{
  "n_layer": 11,
  "d_model": 384,
  "n_head": 3,
  "n_kv_head": 3,
  "head_dim": 128,
  "d_mlp": 1536,
  "vocab_size": 2048,
  "activation": "tanh_gelu",
  "norm": "layernorm",
  "norm_place": "pre",
  "norm_eps": 1e-05,
  "positions": "learned+rope",
  "rope_base": 10000.0,
  "rope_fraction": 0.5,
  "qk_norm": false,
  "attn_scale": 0.0884,
  "bias": "none",
  "tie_embeddings": true,
  "parallel_block": true,
  "init": "uniform",
  "init_std_qkv": 0.0213,
  "init_std_o": 0.00455,
  "init_std_up": 0.0213,
  "init_std_down": 0.00228,
  "optimizer": "muon_variant",
  "lr": 0.0099,
  "beta1": 0.95,
  "weight_decay": 0.028,
  "lr_head": 0.00621,
  "grad_clip": 1.0,
  "warmup_steps": 200,
  "schedule": "wsd",
  "decay_fraction": 0.843,
  "decay_shape": "linear",
  "final_lr_fraction": 0.1,
  "batch_tokens": 131072,
  "seq_len": 2048,
  "doc_mask": true,
  "train_tokens": 899800000,
  "steps": 6865,
  "dataset": "wikipedia_en"
}
MLP neurons of a small language model. Each row is named by its layer, matrix (up: input weights) and neuron, and shows model dimensions 0-127. Each number is 128 + 32 x the weight over its row's rms, rounded and kept within 0 to 255. Numbers have three digits each.
A block is one neuron, or neurons of one layer that tend to fire together. Before each block is what it responds to, as a language model described it from the Wikipedia text at the highest values.

Word fragments inside quotations
L8.up474:142118085129125117123102094165134102126066100141149056082106146112137108084142129125109127160146121064168124156166137118147125090117148139139117126146159142091136064123066132089131110152120159110187104124095135081151140082120142139131093098151116105108125169048188156172114068160197177159138039113133130090072115109119157184143116160113181143115134168125060107113137134135169141143159
L8.up777:154086111076106115115155162129160149114076098162098145041114078186165170109118154122139124169131140148130124118111151155083107157120121172157127132119121115127116133170072102085140067188149192110117173179093181135146156131090153146127096085153089107103096088118155194176122131187166151140169105137157078148084127160161163154099152212130078143177140163122142111079089093135150169150215

Mid-word stem fragments
L6.up317:138129156100151107108099140098157148205193127061122155106117109169165079170133128124105116131166151113186161110078101149115126083125145129122207086135134094172132119144069052166099179123170132147134104089157144089099148189167156123126161186148091101117122083108108000147163123149159084127087170127161082147149153121139163179115140098096139135115138104144155195157111146178099117124131
L6.up1064:115110120142189100072126126112103074142147114189148146109081149096137152132076170196111113069105196120156116138096156170155139111131153080139133129134125091118177093152189109144066183093153122103094094185143116099144138027116111153150126142143093075137139117118160121147136110186105113068121108103152126108129138183143142139092109183178133154157105178071092158126104103115139143071161
L6.up1377:129110162119148160142135107106145115072078157162180082134137133188146087052133159141126179129112126185129104148114144113146178143121134136133099110120142137176145171132113159097100130128123138059085102141105174162156126152169222095143172118108176159176130172089081123096062098150138149119111183113123098178137135149111132137169104164179105135152124120063088120081149128138133134173081
L6.up1442:097081104112104150115151141212127137219134121185158117141123086153069101139109158086109135107077108142139104177137100089185138130170167141141183088184120157148133134139139164125185167150117113149126142115136066137120076073185172092125060163170160137139121122070088075154168101138127077136155144118124114176150131118097164132061142149170170103097140129151137115181109072134122186169124

Past-tense verb endings
L8.up370:145151149103108061110130168129106101069154152197109107166150193118101111119092067140092123155167072104146167153075108112136140170112121139148094109102135094159163078134129174164108132136119035103114117071150129106122136116136165123138081069130102079137144118137116155075082118139130123128103057142110161141165145082070124132132135170124129097137088147090175126137102117118068123082136
L8.up461:065175138131171162096165069110142159122143131119107134190114191134135177115143119106131159079115106097137130150154146143132134221128165155068158129190100088120136146142185191155163124156154130074138130051143118163085137127183209105223116113086131134138149167057122180102112148131157169175158134143093150107134141110093129138087118111104096127155108153077125184140111097149093134096112

Temporal expression starts
L8.up732:126078147155097181090130150108142114164131161081140164149133145171161116069144133090095158124112105143139128105130177126154097101162135117140132070030109162089140088149122116150064121104151130128112148120102166141100127111148135079112107134145141101123138146144093116160094146138141125144160132150128138137154099088118168111131154078176144131115081090068082211131070179097136091119075
L8.up979:114119159110172116114160113128126104126116099089156177196104124136132133100100126124074133164095138119085140124130167110130110092152191179105129141124157092117090063128120176110118108194078123070213128142128116089200156120088087161160136130099144106078120147124095162192110121126117126160117178019115103132145122142122106104094119147134162183126132109166093112128119130111119114125149

The "as" token
L6.up662:157118124115159150040111098156132127136104119124159142147066079122108122065073130109187194086135106117106098128153113141067174160140163101175130107124148192122057140127124118173107142101159160137092145094135156142107069120103086123128091129161098134118135101138129118084118140155129100124144140106076126118179132104145129158174096118151137087116089148151133111188099089160202161135169
L6.up1399:156094106133096112164145094156104134117182110147079151079139094120177124034141116175110110101068081081112184127116164154117159156117083097157139168161091149143124112220100125063119121100090164103134159156116158163148095111134139075164113166151089122097163141043086151080150151232119174111104198076142104114141116107180095160120104147130134137095063144081075167130087181098165140143138
L6.up1418:123086125067094127142165133153092139123098129126112128110157052127157091117154175126192142101158123119134129179130147086101154155131095167080131130155142139105124139191097136178124141084080154191095117105122146111151077171156190136101123087134122079113223147134139139129118153164081153092108122095138162086177162122126131106143163151112159096162130185186118110132128099139153124154167
L6.up1514:137153125120163075172139129124094150137106079092111101104102079167127113094123143131154107089086134083111124110174092151200168116082109189152129115172096121135117124122161161164073176097121125061150111119120177167133138135129115110122122097145153112055124158117120144131157078154133114086169084164166133082122120134187121152157088187182099120191159157125123126176120144112139155146133

Letter a / article a
L8.up102:097123114155099108146120120126113095180110115100149119143102119177065096147134117154129104090167147075180121190182100187152132114124099077129093077126131168159160132145092100147135131108161127123146143131113135136111117185122146150130108120122135139069104103154131133097092049128108128105150159146125142155121162121116172122164112143085156149185072142124117150141119154081091110163120
L8.up291:167130111110080121057120137150163163121131093100093066109134120091105130168096122131166108138079083182180148097108123116110111127123130098141109117155138130155102156175194075142144129127155113131187144133110114102144148085066153149116044122106095112144140083114132127134073098097101158052135110140106081188149109116091152094154082100132131162170159154102127168158099107112131170200129

Quote-final punctuation
L2.up325:066122107128102084157087146149079089159147137129106197129184121152057135109101111149108144098123095186062127098113183118116165091131128131216110103125054097072110121147108138137103140166166094107172116135156131136162166099065196141106087109180112143086121152091089127079138162158143067146117146077089173132152141142142166125160163103186146113113108134173105128188115137132134110137158
L2.up351:158138105182132146126116129165084129121118123104130116120151072194127155119104122116110131086176116167142098094133136068162136134141125075113105150079127115089111167116099123115126133166132083102148106116138123174149118153036136144093139110171089125104103168085136150145127119158156103144137176148116153128146000114150139131139145112130114120124066148071140157094153171098138117096106
L2.up437:108139112128126094134133142139136141210181097126170121089094143120088124099112103100169121148154159101233159158087165119100148104146122131111098105117117109061192141139105164169166095083106094093121160114188089173151143100091142098110121185128122136097167151107115101116131146162146155112145136102118097142123082177160110153168112191115143084131075109142184122115124155103109095142135
L2.up690:140125178146052148087137164141129142073152130091126109140101173115104180178113124058110138124131190148160076126138113141148167076100177172135064179155119072093129195137121105092151131074160075125103104168128088089136153072093075123166106124096071126092149117148133109121153145179150159142162153154181157150145154113089154151151127164165111111126139132163138193166150148127201147122168
L2.up702:190119127076122112143174111113100145233164163102144138131197099197124117107120128139149092102117106148175080165155148116117175113111171095141140130162126100160191094175149057154086085086077154073158087137119085071139158104099164122140094128128115134119108098147125086150147125183152110162150113136118120120149078108094128131130119084081128057137079166208132094159101107106103110135118
L2.up753:161126143127096128134212173110145128163176171092111154104095067069146172137110086141114091142124086114158143150145172153151135175122098074136196123098131111093122086147137129102123119120210167131153170109161121151136085112110172143117125118149136111146121141146132135158095140110108124139115128183121131200153115161075138064177126093097171155181144154115134119131079048117113158130155
L2.up1236:131147069134136114108122151143101137183131076109141131086093103137125164103144151099203137130133089092165112158088189109167119065141112146136094131142156110068183147135129211126098074138124134091112170153124138117115118103118092129156124108126130120055190123113123203138090113182181153074158115128084115113036165106175177123165124110094167161150087125079135103084133140100134155120157
L2.up1389:129154171134180122102129171121169111159106134107148205150079088131122093160145126105113131074140099123112141112097177121127130151149152130125140126127094131116153112135139158112120110117122156182179143146160117155174195148116114064170057167120089174085100131084158117195087135108074145160151129147121152168117116082208086118153148099133146155108055153180075079079105129085152139106131

Clause-opening connectives
L6.up202:145138141125204149131174182107154122196091089076115111084113091151073145123132150158116131171161131135217127087146098132162096098122137156139132091186181120104148088142136101167158114079095144099200148192130054129089167127096112117105093077153117074056157062112133106171110107137094154111106143117132155164091120151127141107150149142113126114173118159166172115054138166126097118148115
L6.up874:116149142154143151121107077129165136134130155062087111127165163092131115095104175106138180095176122116150098097132059091130141168114166140135143198121133115137106090130154137097092143100098115074128098121160108168149171171158055107107102100144134110082077099078108158102088084182135098125125086098146109144111087101101163128170093144129167082155049101101138134136169129107161108147168
L6.up1303:205159094115135192172179130163115103124152065136180187123083070132100105108120143168114114169149191179202123132133113179147091141166121184145090117130104166098119077070190143165114119119102175130110124127131100103137133106090207109132167150107113140169109060139133141073193171192134105095155098127137099110133135142121123122056161083132112087128147126125145122148165081164089126174075
L6.up1529:152139133096174159115110064145110125180153079073069101099104108188123120137188194125143155107135145094147152136100191130177120072130192125062175180141086192164111149116113142135148211146123199076095098096127173128160131124116138136064149096162129082140076133092188141187124058109138111147122162125170136134129149129111146095088145134133091090129106163110121164108158131191122158110120

Compound-joining hyphens
L6.up213:047162138144142121178117092136147107092110096133177104115134148137127177088092098151128128097110134161128160126112108170156110175114082142089139199068093121145150120162097179156110134167095090117155114144070127162069170109153170169122130154078082138121183103088176103118130115102140064157113157121106189164128106089106101073106096107063135130150059215146131118177138142191083121131130
L6.up412:121144113160104173154145148132176113148146114110062180163133172107094124162122083129092124147118164122151137148160071152104122144097087087150172157152159132142126177108183082124175123174134123174080123105098108094174054157117199107097105102087182112175137120138138119143117141110116175136093204123129190101159148089120137144095076125164200080128104129109110166160120111152100114122161
L6.up896:115110158149128120099103171063111173064155119133164115064105097104112127153138123142108119092123125145146125133107132159144112178154075124079167057111139114155134132077131126121096164112151107191102182131119095122107141148142149105166125192168128094100132161128101132173060111113160089170176123142094109194089085169152114155128094158151179107133107106125148168170099121155113077154132
L6.up1366:083116179135154129130125154192123142123158085154160116189106183067088069101058135121088117089163141139123113088104188162074133163156118140142124134158124161140168166102067126132075084165036073157130163113172124102100143133086110101123097135159134085157133118094127099111145157126120094136114090080107183133116097146162099115146128135094096107194150130148202101095162086158126094174140

Compound-word continuation pieces
L8.up484:141144052140055137160111096102147126112119142071150135137109179110094087123126140106098171115098114111111139108043118125153092133168147123152133090140142119105111114181138152169149126098123136158112075099148127132171108137171240099180129099162223136123175094096101126116150118135159165150128158103131086194085063109134139088184123135149069148148096171147048094134129111179084124141070
L8.up644:125161159071111084141123139109132167116161128153132144130140113141101156177145084151119121099084143079111139096092127106117066122092098111162098092078099073095064146163044102150098114119179151173120112127087159145160145110162071176107075106109134141082141099134156085095170120123102159118160148108147108084101117102108169123155084161145157127175128152106124133109135150173126082147098

Word-completing suffix fragments
L2.up91:039145118140170126122127142104036200130065115136138165117104244170096175113092123104082096159154157060125108126103089140150111154102112155122114140133131128136119092174096107114155183151152093192116103159100148117154142124127130116113188183104134099126109171102133117172101117133093151069073086102088095130186105134103126106131106133131136178116162063173147091155106129127135101059087
L2.up176:137142180136111134092148124104130109112105077057140181167149159125126148151046124126135132077091178033147152119124090088134097135090091135158156101160138173128180119143139187094162114112109102144138127177213129107112058105113227163128163162070134113055045203106083161102132087132099170104127141111116133116151077117152068131158091137061120115141118168178110118162134129135111176166167
L2.up179:140142130099092145153081136137142143168151126116109124104118163066141112167150148151170123102138149105169133103121113098102112113146105115113162148148120137151142093117068161127159143155065136034168086078137176150177143082179105174119188079126133110112116130091133107123096146141144182121117126149121138175143169178117142103132141157131109091099098151183103188178099179146143062146114
L2.up321:165150144183164178149124138162123142187112163117124147062137158113097159164071148093114143112127130088167123140154105147105121101158119100202113144134150126127161127081185097080088167090112073153079119123170154191158154140092151145142120123076152149097126114112112174106115110133166120089096127032119082164161173097157108187139129143146092153119158130136187056123084121092095122147118
L2.up526:099189114139125084157114119173098095183143115138169030159095132147029121122143155138181119148091162114173144134188073082155109083153099166150170095115106172184136170113119139111151097174121146165078095126091208205124129193145121131151183129107155147084117064105160137130123128157105134118086129131157152155122144138148178172054136138139116158055152114143150097136091126125159131080142
L2.up830:121105044094112152110105153098136123132077106100132134095087177061144137131156097073219123085077201096128215084149120196082126134135107179129141113099142098204142131124156126128127144135098123137130198098151112121140148077106142168151118095154135157096151154067130154117113124127091106148109137080117130134132156128209155135130061167133117106125110089119184151135136085165110146132108
L2.up1091:122121147120123085202111128220172047171120146094111128134153092098070127137089141083148132128193104127176108146115090126126135134122156087166103137172132118199102137115126118103083140112122130140069123095106220148170124188204160186118079111103131115123144158085183124101103143108085164087137121167145110125195142107104168142156147159144117123124155103200111100163140093118177114176122
L2.up1352:037105181060131130131097126151157116159105135130154203139098126177064113118083109058099096168118108059149099104120101132046096088110132150142120115151094166143112123115074134172121179137120119189088094162090137222181055110186147111131169145132117110128113078101090113140095186130101149158142130131160167165155160151096143118094092084136096108145087098157077115139108160169102124095132

Mid-word vowel-consonant pieces
L2.up10:130112091145134169059143110120116145120075120210125162165180122125133143091102144107129132188123083224099135125158139132121148136105113159164077146133131171160120159183118109149126155104160158158169070129097102163122114176139174128141181077139137160177149115103126093107138064134141189150086079138159176128103094151089119146088135137104149155105081111097198114150106160092109152121142
L2.up70:145172124144108091120131148092088133136136054182075042123120128075110178091125187137122107244096139110146118133086152192117068074142109151141122093093108112139118155115138124110182110102168136127170116165186163135155129167145105127086109116167135105077078162123159107142156161122150182128119159155104166140122053105128116094120109069129198092154150178074140150094127172129150138047186
L2.up249:181149127080118094108156157111131147102077127077130149116137130167135140109195123136164124180097156128158118170160097133123146134143110108133152129110151129143147196125119179124107106040095121112180105156185133113162129120096092122096115160132162087081139122164120104103103182106129177111099153173153066174094136136088106143116088116098146118137175134110099109138137199146125131112143
L2.up519:109089136113155171117115069132187129116126097163122087150072110105099128136131118117133120135139125071183146119127191170136112184140127136139180116178146186197103135182120107107140043158091161106119077123108135117117155142128083147138129158098136125136081153168136187134175127080071165170167169127128119096126113131168148075094180097126122133111129128152175149148123145189124130143088
L2.up538:122099127082096080157140060158139125137177174127090137079081104086155101175123081106116109102034183119153094109153101194129111092126106123103187162128101140133225195110090106162137133062135104156110110131093068113180142158136103129161181160165119088107149121110139111150083150123082087159115091119112099104141152092099133122125091172123161101126117122075152091090108073113123138094135
L2.up582:103127149090160169111102142163149156131135136187064131129114163162143078070115163102119105102093099105097163069092183206125147120138113149160088117141180094132066107143176138094131171136149107131189163094100140097106086146158178167057102142124069071127128110140132097181143082101155121052078167113147134155125145128055104145089136102141196105140136161085127130124114115136148104157064
L2.up615:100121145097107107109094102103092104120134119121081160128112088199088171145114196135106151193122125135140085102120180195122133134169186114140130139102143100068085138126096120157127058098145127112103120120146103201189076236123174119111079154079161171099152130116097090138139112106115191099071144091139126042090120116035113056119120105135125133113105126107110112070053110101139105110135
L2.up1313:179133154152143131052136117118153112117103160127130093154105104156091097099096085105111128089169150173112082095143148179150112169109140154193107126159123018153178095077101113126163098147122115144092076126128117157176118133099135168127118124152145097086161140136164169116068102107104112073125155129160075077109082136133084043161145118121096197118171087137144152127098144196149096088110

Spatial position words
L8.up481:141144148093166067163124139088119078166110130145093107182141129149144111156143106086111101155153121185120192184069139115137084080134099098135168114138166132160122107193069162112113119111133126111143106135162146154150153167118149103117154160096129154153193142158120129157131102132111175135135090161162115101149130107109119159079130174103135177173102095135146099105107095170166090163128
L8.up1256:131142093195207143129134120107112172126114193180158164091172115156119185188147157183127166119158124126169161189123138171160184114103135157137096131104090111188140132103095107141097130157172099125161140111196138139140126165152156121154131123096123150130115111162114046129141098149078087147151101161152181137106060166099126131121125139154129148081108095133127069108112135123167107083098

Word-internal hyphens
L2.up65:142124110177153134128092095136098117127118099102204153166063126111122131129127111171178105077134186178203131155108131064125124131111049143144020112102154181099123111139131081104064074128107106122108138141119125141069115103110206108131170116124091145194156160158124048094091172131090117120143110167153129168102162122142112148097132107082110110126117168081105135149169098113107192114089
L2.up544:050140149140149095081159119139202123122152113110178158096149105107210156110097145166188159123129175114099145129086115138146160103102135152186195139095126171175088091077125112106157116219098113144128080164130103147090125082095073133141132159154151180151142161148189134180108106179098145123111109126152107115102125118154168126117135143097096117147095106124160132138175121154108085116188
L2.up932:144088157163110095161132072138094167132088180137150135134117068119112147165099119124075099098148123162145095081099136157144082163117108188140080146125163120081102130078122128067084116172145134094046102142164121103138075170123115126102174151188125118139165153160081137081093182105141110143119147187133146107125125060165067075138131135132160149128114157090126098137114205106152124135115
L2.up1002:105095088142077181158144119143153183099106094086099158161136119099130145096143141155164061097158104130110140199144134133108127128079104106133091116090130089129076142160100101142106127216137113127097155136179162146062105108139190098147052162118116162150135170152103169110128153115097136128111143123131077133081150035145175122105085140154106113168157181104116030050086104121126155123098
L2.up1242:143110088141125219157138136094192085135162176084129174095073127044176104115121110107121070081142163147160118161144124110149159140161143108117168080096177086128155139095150094104104085123094164155119138142167108124142078165068150092166143171147109121150151151118131147116167124123084150084152135164114183165135133143110139105127106173078134104104122074119093134151198136131147125146112
L2.up1291:120087143137169100133134067147111128200106138095160121136145114078144125184153177107194121155123168122115132164130094070141086109103127122127113127069154134155101106185081127159103101128169131160094162120134123166191109122073117156121134108148111121146142102137147208086141182138142108163103142101071144144068103115119146127107168123208071159127161133143073138088089164164139104159111
L2.up1472:111093065091121138101149127147119098150124108141162131086101138106068059121138151117133113165047119153100125124186124153132159200105154137106184108156181147131075097095064107153130089126093106118135124146138069148142135161105125115082102135156147144133126094108135101149189180165118095141138129086115148102149099149111105135129149130104111134105118108101077092126133109106155074182170
L2.up1519:091117147128109131133157147158107145171188097106172119095148068115179099199133108172154097070132149114102142146129153137140125114103153145135093193130128125086161091098152058065145118122150144073139133140146174149081119128098111113113112125129116112111127179096143135145146150165083130054118108136149160112117107127139134168092107120147126174128130132150146118085121115168176150189173

Adjective-forming suffixes
L6.up320:155078149150120110111145108172144125152127099165156084120168194111099140141109185126065185116088115093147126171075132159140146192116092125173160130140055099177084094162150117157106127135155127127135186089120192174166142131097147202152100046126177109153075141125138071158145105124115069127086133147152129132118131057094111096133109064149136154145128080062126137162134083158092161171147
L6.up327:126191173139126072080179068167150122159136188121135065121101146107098142133087203154097151051170063155117161144102122132083165117118119176152192162105047067165161112171137154146161144158121162158146136120112086188162146105094097135140145091130142169126120135100109077163139113143159123099105140146172071129150111114118079128108122052170183116114121128141149112123160126124093147156137
L6.up405:101143126142144094139161137153094120079117127215098074131109178135120121104111118119082137066120074106167128115080169118162113142156169113146186152151118186109133164105074116155084174101116112119093167133062173140092121110126142167126163165104130102175105145094078143226089114177123128142079088162096109067143141102123146162129145044174150187170139071061150124162190124148066109114147
L6.up1081:075128123184135162124140170062117152040075097154176097119121134111095156153071118124143153091093080178173175126078177134172138154202138120150144149091119187136145090154131132104091129095154206146110142130103153156166098082168183138145086101102155077158102107150151174049127165153122113122167156114092093099137129120096138134066110076199086158162104076085150155110104124158111195118114

Mid-word syllable fragments
L2.up773:120118136092125112072195079150136142149148083134189171100198104173051140087108104141146133147164083135083096145116160167150157109138082116121151182121165144091164090123164164110120114126133117160124111157185161121157150131158125122161125128106133095137143164109158154100124097152106112150192110102127173138160079138089060101137204084047058112127144119120155082139098148111193124118076
L2.up894:159165139142199174149156142107137148124132133135168104104113162120159132153076160147131123097125110115167089146199197145135153125151093124157128138149133183169152135077084171013095049119164156130053059082143088149121101084148101112134139154083137044116134109151073152097067167138128132156124132121134161170134134129137092088129108101153155147117109073158097095142137138132125105123135
L2.up1027:092129125146102137128118108132162135112129153141140112151097082109159207125074140116152095087106105185153103162109145089144123118080146134177108144134085097097120076104136106100137192181116049085104171150164163123142162141152135146182070124148148130131144092146111109091095116152108132109131163135170154191128105076149187106142120108117146137157105152142123114081137097178113052142108
L2.up1186:066072164078120116104150107098173136085159182096115127108078124130155118188070078099124111181109134118101083149129071140158146124148145230171138106163173109121094115155126142119157093093087108094135099136142088074181155084140088099136101124115120079116127147074190165183093153139110095182120125087121163109123132120103135106087160181145140149156109115081139106153113134110082135115076
L2.up1345:141142138166082132093108119135113085206217091078134155144120147080126132050186103138059140133099130126161170127178172117100138130128099183160113115102106106184134179118141165094129065120134097145135109148142119160137124123110186115119137126167079096088159130124158088131125084138166099143137162155188180170156152076128061070156128080124058133132092133118161145129112116108120086138133
L2.up1369:129108141153124073123140102124156061157130183148086133152170084147189130111117113180107140143094120137089121177140164107197144088078145110156116128117134076129128127058137153034128120079091098147018092114166154117135097155099144142139093105149110108110193137164136170140111144117171193130124152112155137124103062186128160075088114115164176138138039128089164161077101167127049129157163
L2.up1386:181197134105129143135178138114131043151099125143194115181126132146153185125149101191118117078128160127062094103092223126111147166131156126130137164142122163143152068178129103096087085125095146110065155144167076142169165136151122111164046108133155145086094133122171203104161217138167136157165110115134162116080142142117097107127149138129136162147079171112172137069033125128127118131152
L2.up1506:122123083079138114128139140188102090097114140163093157172101144120172163109126161084141208095100175142113133156180157135206098081158154103150144106126092167173131113113145146044088115099095118133095120001127120103134130097118086114131121115165089104135124113113128121120113085162110152152188153134164089152107100165137148132122115080079136071114159107163169106121126120171108095143115

Mid-word subword fragments
L2.up88:154100139123142077135148158102092071136158130130143163153128136159102123155130087161109153132128132142072147130147128147118090098085092160169060113159154071135124170092162122105091158109100096071130103134151112143115161084141199084140157161092125197097170168100124114157173108240110139151168092140139144148166100132159114206105159139095192153151127098072123115114119128098141153076134
L2.up145:156080076182125134159120086103107130118118169184105133140171131140155090153159097072059145111096109086137151113159125080160143117102154150163099126160111175143122084124092133087147127193080116062143130137190099095107140084152202113147128129173189174131170099119142146152047125109115132095150119113071141125084091156116127143114126149167115133110129146152117132115083175137118080056042
L2.up265:122151156125118097181120146127162102159140197197126121149110056096103095182098134110138117138163119145092179130155149154128133124091146149121163166109114174043149122114092163106157131118154073099143123145101131125140159133128129136120161138100114127129186121170155135151155125145148129115165151089137198107101155119131149096168108155168054152167114063175171096114149175085112113190090
L2.up440:106131102137163145074188081153129138223169130130087143104138128152136118159117110070124135171087142192113159125174151110088115149064084104103118169164104097092106104094111160099112091157118094128204087123128125099123159131162114115137147106123161114177184115082116172181110129135097122155148113159065101143111167103151135102138090187097142152168105136166115097095110059107145157102150
L2.up585:106081111112146100083143080129076145150155151191130135141169093129123085105205164154100162108136158184074115141134182103090137141114168152050120173179116162111131104095118131123091178145122139081129110113138181142126123101145114162148142155111128137133190114117079149177137064122130182132137070167117126162108068155160135120117085144137119178124099135087209173066115123144129099080080
L2.up679:054083116098123088198098112099177156131146198141140169124138136100056104181185164152143154135143113082127125144128160162129169137146142155143133089121176161103176151135104142071139180165085134192111133105162127123137169098099128175127157153149108087135188123133172108118126172136148114102179096150163157177092123185128112110099105176141142075158072080138132135176142173165146149152074
L2.up872:115160178135153098139136158112121113098098140089161165108093123156183145152158132152094187125114073164102174181138136128145135138131082166117124207109123155099179139103182145148151075157117118146117147147092063177142142086147127154147095175078121158150128098076123120160168100118069176187105172119154138147099126132047157124141094106117097102133109134154163087149095186173164166057146
L2.up1364:127056145179082132117144130092160144113138135177084141106093100121086095125113098106132082114100161120092109089153138117164088148133080128142140117113174204114125155131132087140172131091144149081162131168106093203159111110097157158091138151169133153119180098153156140155128153091115143164143058119165109116109068160033151077130069102093144080151099183120085101127072106113119132129134

Mid-word stem fragments
L8.up896:121144111115139143168107069115134144142154110087106133124132141122152089161050162156062101102128155192118158143132101075096137122140149137121166131081141142096076150111101132155170118138140129115077146133127141092143133076155170087114179136089138138117122124136072148065141160155144169089152120126112145095186035167134157103112094120152120111126144173145146148163131158115122115205118
L8.up928:109092167129136144126194122132112086140135091072178164123115170115138095157122126160142051165178103173158120082088143066084119187157143185107160091099178190120093086086103148148122133100090049084154087138160145110210154170135134144168168170088104160125182194119106097129085118163151110134148091110156120119137154119123133134109131151122143078127181164215175120073075152151101156111114

Past-tense verb suffixes
L6.up69:097154135044118112093084102145138187067145173125119155148102180100097174033116004145167110153128117094108105157139111133105136133156077124159135160112167123094121117106085167058175124100143141117153189128077167157070101121132161143139149067105172183102162137137168114119156140064133152127114106134115138111141172105140134127113104144103125139105098094072140105101071141186120177108111
L6.up360:098107122134081131122157104162134140124161074094169165139091155158144149174170161121146111211138164150136169150154122090129106080148208149138110114157127142085154073096091133160141110150092154111176192114154103106135120172067091138197121087162115111091143060132125148069086143139150156078137130124131131147069195110124162088100169141151090073098091100163108151103167119113165139149134
L6.up885:078111114150140114103154099092145110155116088031154119098090171128093135137173100159112090199140126102114091053138076125135151120152076152168147157099098131096114069128124160149126144092116081128176128114133126100162144152094093193171125114127111131142156078069145070158139173158151193122186161178150103086165196096164158065136144089106122171118148089132120093146125128109176166156119
L6.up1268:113107091119087155133105174168120139125151101131133080152136143089060171136111133112117110120130090145094162056092060119134128112134111101117119115093147098115145146156130152148184125209103156156150170120069194078166116137099164105149167107095108064128108142141155086158153187059155164156085106116107227160128141123097155116188148100161161165172145069127121144126117126168123172130140

Known as naming
L2.up14:030160109152087128183144124142080118155124113131081148147194142077098159107108100083158070132098100136120129114086149096092142108109098166118107164178119116134127115143123116210117151133109121100084168121130109179185144160103133180078150147145155122085114141141110070129154114094127146133118100063123128148161120103103059222139143159132088171089139115123117174120090081134109120103135
L2.up67:051113119119193131144094126110128151160169113101147160173122123158151173095111137138136115140152129124108090065106141114131098096089151106145101201149170203078203096154152059113109122095108113115140129144103149142125132082117124155124052067159138159143153158092094118074118162075142128104142136107067137158112136162157125095048146103224097144171103175105141134124119103155124129122159
L2.up547:091118119105120120144136095145081114154196153116096116125130152143143165107103127157102142125105118117183133171111146093107102138089099090109119118155173118141150108132106072157124130137125185122091152150152162187140199136144133162085111120135135094112092126145120126129174138120128150057076073160143108068178062092149141074167138111151171138085142135187122089136107140027100132124112
L2.up593:121118113131118135135118176157134166196195118141136164134169113133087127167139166130150089159081137172165147152168084101156097096158097150116119084165174159138103111156124069116065070113139132157075119144158082106107150167113127122181129136107171155102141167171164110143078125151163151156145081121134042171138140104112164136096124175067190143167098142122121096076160107130174166117156
L2.up654:098131154115132136170094110090175119182165140142115144124117096128115147189160106145133089164127095121158189183158189099120163107124047090171116048137120136172118107145130103120133092158120087129067145185155113134150131140151126080127097084166147161131148133111130159067112115120108107080146163143170128162124136168161153123134104085091092149184135102142115123104190101139109113131191
L2.up1097:140109155085154146176172119114150088107128084103132158126144118132105157162128125147119119103099060103127159102086147123053098168122115039065100133157145183127148152121139162141098120142139121175082156195139155103146148174130112134179101186127076143168180098043099094120148142126103147037114100082125187153126101138132115090204118105166096098132153147111160161119137154060085093157143
L2.up1178:145124173174088124052080124091155101087110171100096154142129120090070126104092177178107189093156146124168079112137098139132097092106130097140091129107128134139136086158091077125169130108158151145158119133185165108145176110085137042108152061214142091096143147140116148145110159083153167140114124178053113152130117164091072105158103111128159127144110153143070125107133129140177121158146
L2.up1180:115160083106134143125174042111113127150171171187163100117086098165062139183197116170044047094116098137190160247112064174099142079140087118081130106116146133137092133166130081147085093147116149092111112038158124152104104177156121137161142119149158126140166093136105110126146177119159185152131097128171130139113150077119147068172084117141178123119110140093204154136151082155117144149146